{
  "n_layer": 15,
  "d_model": 256,
  "n_head": 8,
  "n_kv_head": 4,
  "head_dim": 32,
  "d_mlp": 704,
  "vocab_size": 4096,
  "activation": "swiglu",
  "norm": "rmsnorm",
  "norm_place": "pre",
  "norm_eps": 1e-06,
  "positions": "rope",
  "rope_base": 10000.0,
  "rope_fraction": 1.0,
  "qk_norm": true,
  "attn_scale": 0.177,
  "bias": "none",
  "tie_embeddings": false,
  "parallel_block": false,
  "init": "trunc",
  "init_std_qkv": 0.0182,
  "init_std_o": 0.0,
  "init_std_up": 0.0182,
  "init_std_down": 0.0,
  "optimizer": "muon",
  "lr": 0.0124,
  "beta1": 0.95,
  "weight_decay": 0.0075,
  "lr_head": 0.00496,
  "grad_clip": 1.0,
  "warmup_steps": 63,
  "schedule": "wsd",
  "decay_fraction": 0.831,
  "decay_shape": "linear",
  "final_lr_fraction": 0.0,
  "batch_tokens": [16384, 32768, 65536],
  "seq_len": 256,
  "doc_mask": false,
  "train_tokens": 223600000,
  "steps": 6149,
  "dataset": "wikipedia_en"
}
MLP neurons of a small language model. Each row is named by its layer, matrix (gate and up: input weights) and neuron, and shows model dimensions 0-127. Each number is 128 + 24 x the weight over its row's rms, rounded and kept within 0 to 255. Numbers have three digits each. A neuron's up and down rows have the sign that makes its largest values positive.
A block is one neuron, or neurons of one layer that tend to fire together. Before each block is what it responds to, as a language model described it from the Wikipedia text at the highest values.

Pronouns and relatives that refer back and open a clause just before its verb (they, it, which, who, them), plus infinitive to and would before verbs.
L10.gate51:145136100098100125122170149116099137134124175139111170164090141114128153131139171145130152140164119112085102140092144127156164143093099128130134115165145101149119119107134131129141130124150128125092130161140149126097111110150140090094121145120147170089133078109133123122121133129113096154142128156178143094162089119139087114103119125147114134097089068140132098118106099101136102171138
L10.up51:152148138102110118129168150151114133172126137228146145127126116124082146090113123134169125161190118113095131139085161082139141107109136119138129133098154101168089111126110144123143112097163143051105099160104121165140134111145124109117156125140122144102139116101100110118110133155083140155146100129153091129148088109130134142101096113140151176130122074158139132115120103138118106096145
L10.gate81:122092118105112099145102131175150111117139162119109148083102139105133176117145111136144120120121107106127126147112020147103120128115120141147111116132079154129115100155106141109126108114138119128116170138120096140147119113136075130092134133123126092090133098102149116103113123090111109152128093139114171104150107083126107133154117159093101105078157113119133105124122114125116154172112
L10.up81:136136198087136091109139106116169168155144136132132156091111094071120090135137132150158133139118111105134112139106109122143109148134143172119123139164100140102134131120139146094151092120118159150151151140152154124137138107087140139084127118096104150138147172089129139161114155137106147145113130106146130098128124101118151148141098146121113089135124109137104123177090138119128122098143
L10.gate432:090126126141128141175111124116174132133132135135129125170118085126141172146164127100110109149145094143097154148102124128136154161125122104137130117170094125108123115146082098069119127131140126134125145105124148079110150151138135126147140123113110123112130109102110088095103182143129174174143140114145107091139142157107153148116159150085149129131119115109114081095140127123120143175116
L10.up432:131155122115155158114141125105122153170132126123115148087099128113134100143101147126167156109085178122130145104147171131082096155158123064134149125126155125133115124086139165133143118144160102111152112163102107136141096141106118093101081127125167129142160116125098132110152129140155131127146077143123115095121119106142117149152145167134102130116145135132119115137141128152108097117113
L10.gate597:117141137127076102134140091072133146128143142140131157110147117165124176158120140137127096155148091125119132145152124157114095098106119119136155184152096138097145130106110088117132130101107113128105138130124118140158108115147131142156088153127131118154114120127113128090148158120125126140160139106179143123136143125128134113152148072095084168080109123086148118115123124083119119131103
L10.up597:114163131139115144127156090136093152163145129095118167153068151149083207141113127072150143125139101102138150072128158075130132129143110126128106137118113163111123115127127115117123103145091106101119169150091146136137099115116156114153084152137161125137163127110130129115134165137145175138142136139104133126150121130148088144139140106148111150095170079148101118097083086096123160158089

Verb tokens for holding, signing or meeting, like hold office, Labour hold, was held on, signed a truce, plus mid-word pieces such as ad.
L4.gate574:131096121148108128117128154087119105152114155130131073180142097118121140116131116115112169133150123114129201122126160143157109118077143123131138127160119040140132128115128130150070143141128204097139148145077127112122132146130128120132160106102107184136109141125145134147136121103080113122113123090114120107141163137118119115155139129107149118127158150141133101133146118101125129125057
L4.up574:132133143132127137091169189111146137163151130135104092159143120096148125126164144160100159118127148139123101125105173113130104137148138127110126103121098121145128112083110101129090135111116106141131123121115164159125126121121117150119135103119155121114171155135151126184121158147102139127100126102115125191093078120133119139123121158113147130155128091120174151133111149131134133104099

Mainly "it"/"It" as the subject that refers back to a thing just described, often at sentence start before was/is, like "It was written".
L3.gate20:163118094141133148118125170154108123167174167140139105139118129159120169090193116123154181101118120107127151146133143152143079122135150115124092123134159139134128172142151138136090061124153090140161235094123094118140100173121170091096121093120143123138135100118139096108140124146135115129139161140115121119112153126120096130112098117081141108117100140114139129127129154155111130090103
L3.up20:145122078162160142153100190124093137136168081136119114120112114198139113109164111152158139124131142091100141146103155158130067131120151125129099138129129146101120176138131140146115118118127112151141202080149091153156093121112163133122138091130094076162112112143150130131156121171118142118139158153151140155137132134112110117131088120091139125135085110083130115125144150148116128115092
L3.gate34:161133123136123091099114111129133142138169160156150117131125081155151152082178147151122118156139161096135159120113150141158115148112095159155112108142117109071118111112136120109130091167122128098132144088161112132123115140073131152135140128136167145151123091112189123118167118172140090124163106161149149081153161123169087079140097148128159140097114157134140122131165174087120182122149
L3.up34:181139108164137133080123134112129136146164171144138135134126102148136168073174149144123121161151145099151151123140150122170106131131121146131124097160128110079122118115144143103114104136115133107119132073169109131141112174085098139136148105131178151125121097154195147115135105146168128104150122114153143125119136130163082092153074152154145144121111150160159122128146163095127183105141
L3.gate64:136151172086138154162117119151093121138124131125139140121124104175100156127153109095090161184173156131150136091086151136158117095132152141146120132124091171094137135095103143132122142135144133160122165133123168123135091110145122128127111111112113134121096118110150145073102180118098154128151134138105138107148115150162088114142080106122165175114124100112135126100160105109110138140157
L3.up64:122141185088113150158135080149092115144115131140121138130117112155109159130134108116068163170160142139133150109094159149157097097143139144146120105109066170093126148080114141146081153143142125144126155123109152124143089102171150115126100111124124116098108106116143147053108148131102147137153119155078149073132088156135128120122051106128191163107133109137104140097168100110132151138150
L3.gate70:097148140118131127122112144083118136129128079122114152129132115124101153105153150146143121179125117114043144168164119149107125172181155117118132122082158140077151123183144131146151110143166151152138129123095096109144154191119119117116141161109138150152121094129147164101163088125142151113163150091141105142126108125139129151152085119123157126133105151140094121126107109082147158136085
L3.up70:118169141137125133127129132076105098132136085140131135157122116144116173108149165135109130183108112121106116171153084120118130166189166130156140125102145147090130126159162133128152126121182149167113137106108082113112152182129120121155138134114140132144126059126149133105131087124153150112150145107141102150147117114134119141132090124144165107117135158141090128098106104075140166135111
L3.gate86:143173110159140121125095112107138110139146101115104118115130123159116052160120140135170122151097084130106138147134134135123131134145148099090117099115100172151117105126116094109134134144155100133141175119160126133118132112154131141149118143148128124134129114112113135133107116129151176126130129104123090130126089115096145133117178137093114120077121087150148130082162120165129108068087
L3.up86:125113139141124112113129122076121094145158139104124146134155119138149110192154150134124112119087100093103124127160162158092144126113168086107127156155102165188079118139112154100108139144138112116135129098141107121132138120181123122159095139101119150162159111116109112155118134097159153141145162096105117159109104108124133096125170128111124139084113154124130092121145127167131128085109
L3.gate87:161133128122100181157140160106078115099144123114149137107089163183144179147145112108071138154129131112123133153105143130088104124130156120144132108075095137147118088185137128167146098128125154135124122120136175136127150140077128160127139191105120117109124106085069129122153146138143140195107155112144129138164175108155122103090099159160149137128080088142108133077158136129177111122105
L3.up87:138099106108117179148163130116099113122131130116155122119095147154093179139113141142107137154104120095120135146101141135103107118102143130157134101096098130141118109156134117150162090095118152130106119122090142129143168104107126139103131171114132142119117088116067095120123157163124118187093126121151152125173142125165127132114122185178167135098110090155091115119157139109179142139117
L3.gate101:130150123145056123134109151116111094107142106107129145124163084191130151111148161130143109145118097149146106114134142126114120159126165117155119092086129139128105154128125127131149077117107153088161165124116130155140153107144086109137176124158111133127141117186103119113129141122131154123165166127152113124097126184115110106117113114130161099121119137103067144089163175127118111134137
L3.up101:129162088089191136099148105148119101135129109133092139131094073103112110133120123138124134104132113132106125097137105132149151170130075081091095079111137149134101119152134119100131125111146127148155110159139098128134109140090152121147080119129135107121125107117072163107131118145108115091094137110084151125152087117149119137124131129182090114116114143121142112108132093106136099137124
L3.gate159:103097102139201144157128100105115159123150116084119114113126113160138153132135145126149135139118153097156134129145147104157110120119137112110114159174135145139075169132133112134158103104146098114141137094132099177190118170123102139143140136126136154116122122150166133145142086122151141143155136128120126102121121130104163088127132131141155144106121158075136106130112131128156146094130
L3.up159:091134097154172129127146121144140147088142123108118115114117162159155132119117130149135103120081128141117096116167128102117111131075146118108092151114128124147103150197125165150171108100088100094173159123123137141146125151160085109141136142118127100136120152120116149146131123122147166156092060119143107080089113105087167088157150183152139123073092163104094077160122127113137124120123
L3.gate285:110116098155108117087128095100164124100136069112153138122119128151120125081095131109121121175105133093113087131134170136082108123122132095104120118131148098142102076141132164143101096123135069121130136111112141126157135113148135105145126167106105156145146100153127095149120117136059127142127127144175176162154131148145127143120111134044139112101112108121084148105084107153133120109142
L3.up285:119116074133123126098110120110164107114116083136134129101100121144126118107111158109117123190113153096119120115121140143101110131131132096108129116140153071166136101140119158138100112113127085118122121123113159118145132121123136105162112162108103144148138104159119121161114097153070124124132131125172190152147125119124136128131124108045120103111113128138110147088074106167098109106124
L3.gate316:146174122146091152141131095110140110109139164121139100136119103138151087147120147128151159090113112116123101077132140132132162160114109150104101119134081155131125120128169143126083142094129141112130143122115120100111101115121104140135140133122066117089136147145074105123115127098115137128141125107156103151108085164175102100121140170120115124108126133169130138121156152125132109145118
L3.up316:117167122126090158121130083087128131125146155109152140151100115118162076135117129143151174084144112111138089090127142140121163161123104129105078142142079140135137116114167135117110148097094170129111137165126115105126100128124105127151136128107094149071108123157083154107097097111130135130156140127152114121108130172160115074132129115123142132114117137141151111123144140130146126129118
L3.gate384:074105107121112150139108128165095140095144146130153145130138135136127158109132120129145116136132112172121088101140173097140131156144188102115145140088136125140127167127126186104114125101145069090115115154146118195110162144132149117117164151126139129193124128137096135122128151151115136134115158110132124117135128099122149120141085156131114085132123137111119123102108171160112089130117
L3.up384:158122162135097154085090091145124122117141122117120143150148139158128114138098087134194124137095143139096107128130096114153092135118150114145121147096140130147103182129152143087112096123078102125142162111180124106138114132131135138151160140136146130136195099148082095133052140115101142144142134186154094125162148154165130100123085162149158085137142169104126109127149118170135118121141
L3.gate391:127140102152113114104117126158123145148134116147127129127131114113124094161118187135113093126097146126144133105116110182169156156189101119182152114130138099099135151172175138124132104100123118124072156129149149171126125133088173149143160133102138109157124146157099116160141109120118129152136178154138144139109119124146123162113117120109097088097117146146086121112115088119135112142127
L3.up391:159128119145088139140136123150110120161120148136115117127135138122083083147097121132118071125131143099153129121139121155147120188185131155110145096160140111133128169136193106150139097150169143157130137135107192175114128138118109136116161099136120114086157143093120133107148114129135126120112155137153134145137136092129071152144116090097119118103132123148101104135121118142129163143122
L3.gate569:152114153110149144164156162164109149161120094145128114132125102142109091105172148175107113166121100112096105126136101136150141149143138156143121146151133148164093136147138153127115140127130162082111092147125117130144126106099165155092157138156133151128140060103081101112083126090114136125160144141150156063114140117157115124132140103130133139114117156133113140141101152087122140084121
L3.up569:143143118109168138149143110126109143126126187114115109124094097142089134117142161138166139120154176104146148100093141141110159174118133154111129095134103105183099133141130188146123166113153131144103102138106137131130173150123135133157090141105137134115155073144119113137121150110111146151161139107120158133160110150162147126137142130124094086095097096119086090132122141109126151108140
L3.gate603:125147136117137144157168139164135115132142123106107113083117182173140129148163115103137106147136105140179128149115104120091079101159107097078139169091111156063164122166121129156104068124144128166113152145144130112124157151152123142156149128118129078100142148096150110114106159144110119116103162117130103124106134127123110167085146134144114139110127136097086101134099126138124140091115
L3.up603:133104120132140095154153133169131173122122122108134100120126131081123171138113114149143131157191131102116146126089176167115094147113149144141105091152135085160078135134108130130131126149105083076090117107142087144126099126079135111125112081157146111154118138113129103148134137102161127134141119127152154106125138131120160079102118150162137141110051191138110126088183127135101074124104
L3.gate662:132162108110094160113142140120122086119148152114115110058125147178154127152152130143139131104129134167152132126096120095150119160148148125129109094154142164097114135130142137173094143127145118108150148165145138107182110125156130117127154115096132162138119113166157126146086117132101153095130130172116167138118111114135116158136125127117094120100125089153143157189155148102127104113154
L3.up662:136151118118069109122122108124162084143178131139140101106107121135145074151155122140138109127121114165118097145098117091140129138137131167123130083156107189122156121103127101115101078127165124122112159158109116115163131085126122118144134148138147098163159122147132111124112128113112099139138090182120160151112101128151166142116152097114119142114113136110143136153135123097166093174153
L3.gate668:184124103159124107141111146122105099151130142147140146119098142083170129151110072164127105118108130123116122129130106091114131119152130096116148126104143123089118138122129092118137126127135122130128141126093150136136131121144134148093153153117147085168142133156077110137112113100125172188074141147127127124142153125071122164128095097067089146100130134102104143125114125110114121096098
L3.up668:106128122154159128131135144124134103155113134128153162135134138087127154150121115167137127095135162125138105130145064126117146110137138129138136121156150120094131121104111111099122124127068130149166156128096153122144129103132117100108127155145120107177158103119090094152092132110097132152081119172136158128131137131122147149150125107074109160129146138126084110094086144156080121130081

Subject pronouns starting a clause, mostly he, He, who, they, usually before verbs like was, had; also word-initial pieces such as he(ats), who(le), Gen(re).
L4.gate509:112186104109154142126144121086123107173138149120088152167125085135131091120177136170134119155127103096104142137100097146094151113134153104103151103117142148123171126139110138155146150099107156162118146137174116102113158129138138170164098131125114112147137057086100136110118106140173138201181124152159125146141120150136145129149125122110118143128123167147149145083122067097132129122145
L4.up509:125130117132132148135103119125091143124178135138139147128145121124113152093190116177129108137097127095101139131092137115087130131133120147131155129097142103106154106135105147126147145103123186169150174127151141123120132114170133118125101160123103105182071111151108099047079115145072119098162102104154103156131112146096133139150105127095127122128130131115127123105125101084124119118125

Common verbs and nouns heading a clause or phrase, often after was, the, or a possessive, such as used, announced, served, system, character.
L3.gate4:132083145149125134146116150156112088134129155129125136158167065099128121156108142173129193134130146140168167181162132105161138121115125112132163103129148156141139121146109099112132111093104081150116137138155174107112144161142129175121134146138111112100136147118092107126140157089075168130141135155115122160120155156118149145132114165103134092091151139151135138148148144123105085123183
L3.up4:151098131156112107133120151166095109137143145132115127136157073114126125147093152145125165139111141165161168179170128117146129111125097134132145118154170170115148120113136098098104116113100087175110117157139170096089128158150135149126130145132108129119149127131096121120144147084087180148127143142127127169097148153128135142111122146116123108102151165123132116144141160156137066103157
L3.gate50:166125129145147160145104121153119167155108101129116127140118107148086094126063125120091127156103117143137107145100129150146108153159116110127142116164124139146089130100119133154136122145118151131107151170076164109112131099115082148134145140144122114123102110096060155144120166084116137138145143124125140127143117163122099142146112115109135082126089123144113111091093121159163125146137
L3.up50:122110213112142138132112134150140107105118151143119153130136115088121156144132129109110143165113105126143115108093096114118080128103106129141095107114108108175097192072161132093166161176122149122098092137136140140130158108084096092094131127193101143112117120144132139131110167106142106123119111140127134088138111133108102160125093136079158120130109091144157184106154133147136165142122
L3.gate65:095120176125128103115127173152086123133137163161140112161106139115090181124114105126137153132143132146106100144100106163108141126166136123140132110152116131094187131100114157137098111116143125104171124155119155100107123127118134130115106122145137108111125124138078103095106157106126157103125111168139124114143150128109109105122122119103180156159106102123117119111140129119092146130137
L3.up65:122166127105165137149123113108142149148132145122119116109139144152106158108153101130130117147138133073124114117121115141133089119108091142124116168126104139169115147140089113151132124120093159110099081141123176134112133145102131134122132110121113079133124137154148120157124118164126138137144129121158143118131139134114109119143098122135139161131188148141071146079200115117103180133126
L3.gate105:123102134128146150106166147151115118124144122180107103137158110116133167115125089175112144134086147134176153168127164174151126135132117124153163075133118081136107160115098131101132081099140141126119149142096147146114095139156120149157162119089092153135129158155146145104081125145151174176139122128106110119149084117136094126104106153108115116096124174135107071143153111156131121108105
L3.up105:127167096141103147126136127136107137116148145151127143117165134115129166104154137130133120112122144121122093174138163151127144163130146132135140089140123122166111131130076131113122134095107143145130172136096116101118105111134136155133135136115089154150115144157145104121111149136125145172190132109134077117135092125114110111104128148089162119081118169145099067165156119134102153118107
L3.gate115:109102168166105153121070131139171171135158121147124166132149130108116111097140067147152163120111098136154146113147124139121093185155160089140140150130122112151123094104148147131126138121146143124138141143123111138153111152116188136119108127112122108148119144142089146130137109132099116116128148123136125123156141158146109104159125127127111132138100149138158163153148131076185093139125
L3.up115:118133136167127142095096138160184163145162133118118158139116148099122142110139082151152171111099126128137134112153103123149070134164146090142123132147124104142145101107163135118141118145139125111136156132127089141160149168130157140131136136147105101121125149127110151154128106135082100115119116128135108125162145177135082118174149091114163127136107131139132150158132149098158135137134
L3.gate198:152121092114106072125127106145143117159116102175156144136133101121155123161136071150111128154083082124106121164140124118208162138115133146074134138123117101144129114125100104122176137144122150106096121150129113120149159141103121107116186137152095159132147134149102133150147134107142098116133141147142114120114089127092144171110124131108144128177131146167135117115120120108121142145128
L3.up198:176174067100107095144123115121161114136139132124126137131127126097127131169135069157134114139107085135110120160174084106180181157082126153068114153127129120155120130119104095118156133133111135078105143173119118147126145135133118123138191109137111158130134168139083151149117155117148118112112157149125140114105080115096135139128122115132131169137133142156134110096136117135156129139153
L3.gate200:153141123094089127106104090144139109124140157098127117116129151084102104096157157199114154132168116159144162119074092156126141142127150129145118147150118127091119149122106101130163132131078157111113158126153115129133093119131122137141172136170141123158100136114121112166117103182109126104162121119118141131079108135108113137103075119139127152137147115137106095141121141143129153153104
L3.up200:098124105116111101093135143134138122109125138121105132124134152120205099133147141135143090158100109113159086125081085164153147098150098087134101106091101087157135128115185128137147163144114088147122135110115129095141146145104118131173123138114137119132128174135107142162141126108160111176081120123118132129103111126158130142207119108133154114172184147093143132110140133158106127131137
L3.gate223:190146142146137119083129134109158146177142181103128106142163116125101151166113119147149135064139130147158104105136134118142096136136147119111105148118121176124172113115126133121131137132135110112099136129125108146101091064107114141113139113131129136099146122139131120135102120138132119139081131138123118161147157160120134100162112140130135113122144118129123128117153141148147135167110
L3.up223:173120117156134141091107124104176141146167145087121104108165138134120129137144145124153156059142125163179107103128113146147112137160124126122087141136104187123135130124121125112144129119128123102102133132118107145128091085085138121136147124133129102128166126136143126129099128118136093114076135144149145138115135146125096131183129136137120125143157107104111146124149145143135169155127
L3.gate229:134133142160068114107121120149086078134154145143111091105105138128185137152148133123120147118123106121164085106137072131147089143177157123107122124160144134090167103086146111140137154126100125093170165121141155110105127140138121136143121143128140112102112105139131167145141080141125109108123129139155142122132133136168104126123103091103138113122121096117142126190136147056162126125100
L3.up229:149130111149084085102117114152126105159129104140153093131135121114132166143151123141143121130130091091124112135106126125119112125151163106123137126090123113165126126133096114140129124100112100127101142130102122138110159120126133109136131134087144155125161155124105156151166112126114129168153146145133112142177146147118098135156143101172100113140117164112120139150129150124162137132089
L3.gate262:138117152141142133145099117138116125121163142102101100131111145095126128128113114108122115130174094089140130143145174188134128156138107136151126133127110127108128128079119146166159112112125121114135111117118134095119129137149123096130098143135109131079105095142118163130123122150148151138189171123157156139129106165107153114141052103131096108121098126129125087105133131113138127157136
L3.up262:152101140126130140122121090134125098151164110159127117149114112157159125119178126156112141151112132140161121141156135159112097119141128121135072107098119106098128138105105188157109097153133142116125149158146139160121130100130156088138128166115107130135103128125115123153123119134114130107127137120110102116146159124162130102126065066120136127135135070143135150085131105090153158109163
L3.gate268:155127175147135119126118139171153094146106156112138123151153101118119133126093144133158090122179138133149121123125096178138137155130079115103099097179147078142098128095121126081143128133109166106167150147109152143087105120117145130165140123089131121134127065134105146150174144106121122104144120106124128099085113139158087150113122133121176138129151137179151127159123151119119147110145
L3.up268:148130160154119127089126127159126118117099136106144115160139122124144116089113156164125134089130142130174109132140085142120149142080088121096084136125144058106122115053078146132163119123125138132144149175113122144120147130167140121148181119148125113127149082159073170115167157140098146122138122114129116140101128121139122128115104123150171116121099101129145149137118148119147172129162
L3.gate339:161114123120108091156119124155135123134122123118116122117126098132115147096118160129109107141131111092147183112142133133098098092109066137176099141138151102104131139081142116102159115134137133167144122141122177111143132113139143157107110128160110107093070096132065163170150142085152082079126113144114116112094095164113115121132133142142181145114128090160118136126174149149135100125142
L3.up339:148142116121064118141135136156160099133127117143107127134138110126116130101133120164128108099115122105153142135134132110110101083160118115156104151137164147107156170073128115100145110115115129156174082140115162135107110123153102146137129133152101061120082134113093175157141129118153103083110137156118114095097109164093125107159144149128163157106112077143115098114148173123144122129128
L3.gate365:128134093129123106112131146089133101127117145164130109105141124134104130162158130126140092116142113080144114129148121108102139128139161141135127151112164108158139156104121113080141131117093161161141103135124165129137139112143125115156106114133113137130147118139117187161106131132110108084113115146125135134123124135131066163149150089105168116163121151113122138120178141112132159142137
L3.up365:126131125130088137141115156105135144131155172160130127119131114135152106129124085156165123116129140082105108110177090123116104100133160138142094099090164121105156165091130131092195171121088164138137079103109128139100153121151114107125147134132152130116143152140119182122099095170152117135085105132113118130105102162068119105147141112107166122131107137096153158136125138107133131159108
L3.gate467:124121112165134144136126181125115100176183127146127104121182109127100119085092125140091125140169118153137137164141087158160129136070125119114139139136166099112136111106080134127131132115146159157115102166089109125124149134066120141119158116134142140124109110120160115162142119131127125141112166129109170142154077090105114125149117130070089148156125151114141087117099169131098126124128
L3.up467:163129094183135175135140168145112089159190118147124130138180104124142115061122124138105130134179117153152155138138104149176136150094129136111149146142141102125151119088091121112115146093140137145086120179091142138121146111074125149117158131129151119132113126119144098171135134125121140129107140140111145111148094117132122121133118116090111182157129116110147087104095161140109114131138
L3.gate559:129125126161074126134097116111139126150143147137119156111121104100121168092132116141070148136127130114134120100082161103154106152142114121154135106123137114132121125106192099113178161142135156136108165130152165157130099131131148131129156143161117142185120156122132096170119145106130118152133125141088155073133109122126142134138087095170129137101112165131119112084135175102118137111136
L3.up559:144120107159084147111100133098118143132136119108131133090110096131121170109133119158092133111126118109135128103090163107135101142159163093152145117136142115133122133120191103106194145093109170131095163149161177157152118126152156121136157127177097167170132123116102085144120130116142125173148130117079144099130124117125122123149099103154145107128140154139129108102133177128117139138137
L3.gate601:109141121156114138168119109151077130129115122176144135109126114158095126125107088154181126164147106086174114118121130180136138069104176123136095059061152171129111172138082149115087133171102124115163166075109127132126137163114123137142076168128143104113135132123146104100165119152124148161112125117111149131180171113135116113151149139115146105128128150138113088156137151130105132100115
L3.up601:108147124174107136164127120116099109154120139162152113125097127149104116101122107163167118136143107109196133115146140146123113069117179122158116060078152156133124139138088144121139138173120099145156171080093125158111154160133109153143106200122119106112157135110129110097156138138109155168120130121112127113180161111135129095131145128111146120133138137144138097170114133144110125103098

Plural suffix pieces that end a plural noun, mostly people or groups, such as -ists in journalists, -ers in prisoners, -s in individuals.
L10.gate70:133155116119118136111168143128133149134108133134141129103137122134096135131112137141117124081142097144148109134069133135087153120104133124115096111143127181111118112165163125136159144172154123136148173173135151115090129143097138158113147116106151149109127074113137127106117094123098144104110166155137101109108130116134120098108125115146105138100123105136125111130154087112172168081136
L10.up70:167130106103131143109136107158125162128100111127105137139134140134117132166126143157142132107134120149103130158093160082145142128131140114133132138159105141149111137097145154113206135183122149165134143107124165138094149145111118127103085072086142152122136078122118142080141101137106106094071118092130151144098148134119113166117118126152151132105138107155119150118122109130127161095163
L10.gate133:155138092082118124115146133144086170123127117149161093068094147110099127092156097136122127108090103135106132113124141113114129131144139109092156136194125141116123103082112154105155135160171168155147159151118126134128144165108134122104103119096142178128133079125100146093101169108109152141120115133150117114078134112132126121133123157109147117090142099114131127114161151147118162114162
L10.up133:147135091149145124149105127149129176174096109161159126100098121121126140097131150138122112101089131117095101120089129121144149142111091142135125159162116137112118098114138155101180100128179123130136076120107113118104138133089081139114132108130153103129171067131116133092097145102103172155155115156163078096131130114151130118141139142121127074112114134110180077101105137156178131137199
L10.gate587:117135149135147128115126112170134154162150105185172127133147109129124117144109105149119127121104135160131119125114151088141122140111167109144108123167142124119107142127120168142133109154117157115148140127121101139128128172112156142138116156166149166120127162125108147136142103104156133082104138106123150064134036086129126139116137152129144120112108147085122140110112109122123144143123
L10.up587:149133133108107155087119164135073140112135124149133130111165127100157134115105120123115125126136135086097126077099104096143112166064121153121128105140087126125104150088130167141089101123164102146082127131076152080156160112089101164157136122170110132142128120122163124101127161148143166084132110138112115128122106151146102161157104131108125116115100144104127127157110091187152168136091
L10.gate620:151143133152151127145134102169106148158111143158159137127098120125092141153125155145065114119136137154127104098093168108121152108097120097113131180160114115077135106183109147156114115171153184142161102143137100119139121160134107089119144104130140132177106119130103138104121144153115130177150128124126129150128122150122124110191155140141093097116118132117163132121148141148100133132140
L10.up620:128159110149122126125143115165123133132104130144111184130149105126109108115099116124106095119122126149121147160142163116111128100088160114146128161161102106100129121144170163123083157123154129104135136131134129137133122169120149165105139143075178128119166159091152148126129134081062100174169127132118116129128100132122107084129102169132104130132102149131127142131142107112156133120168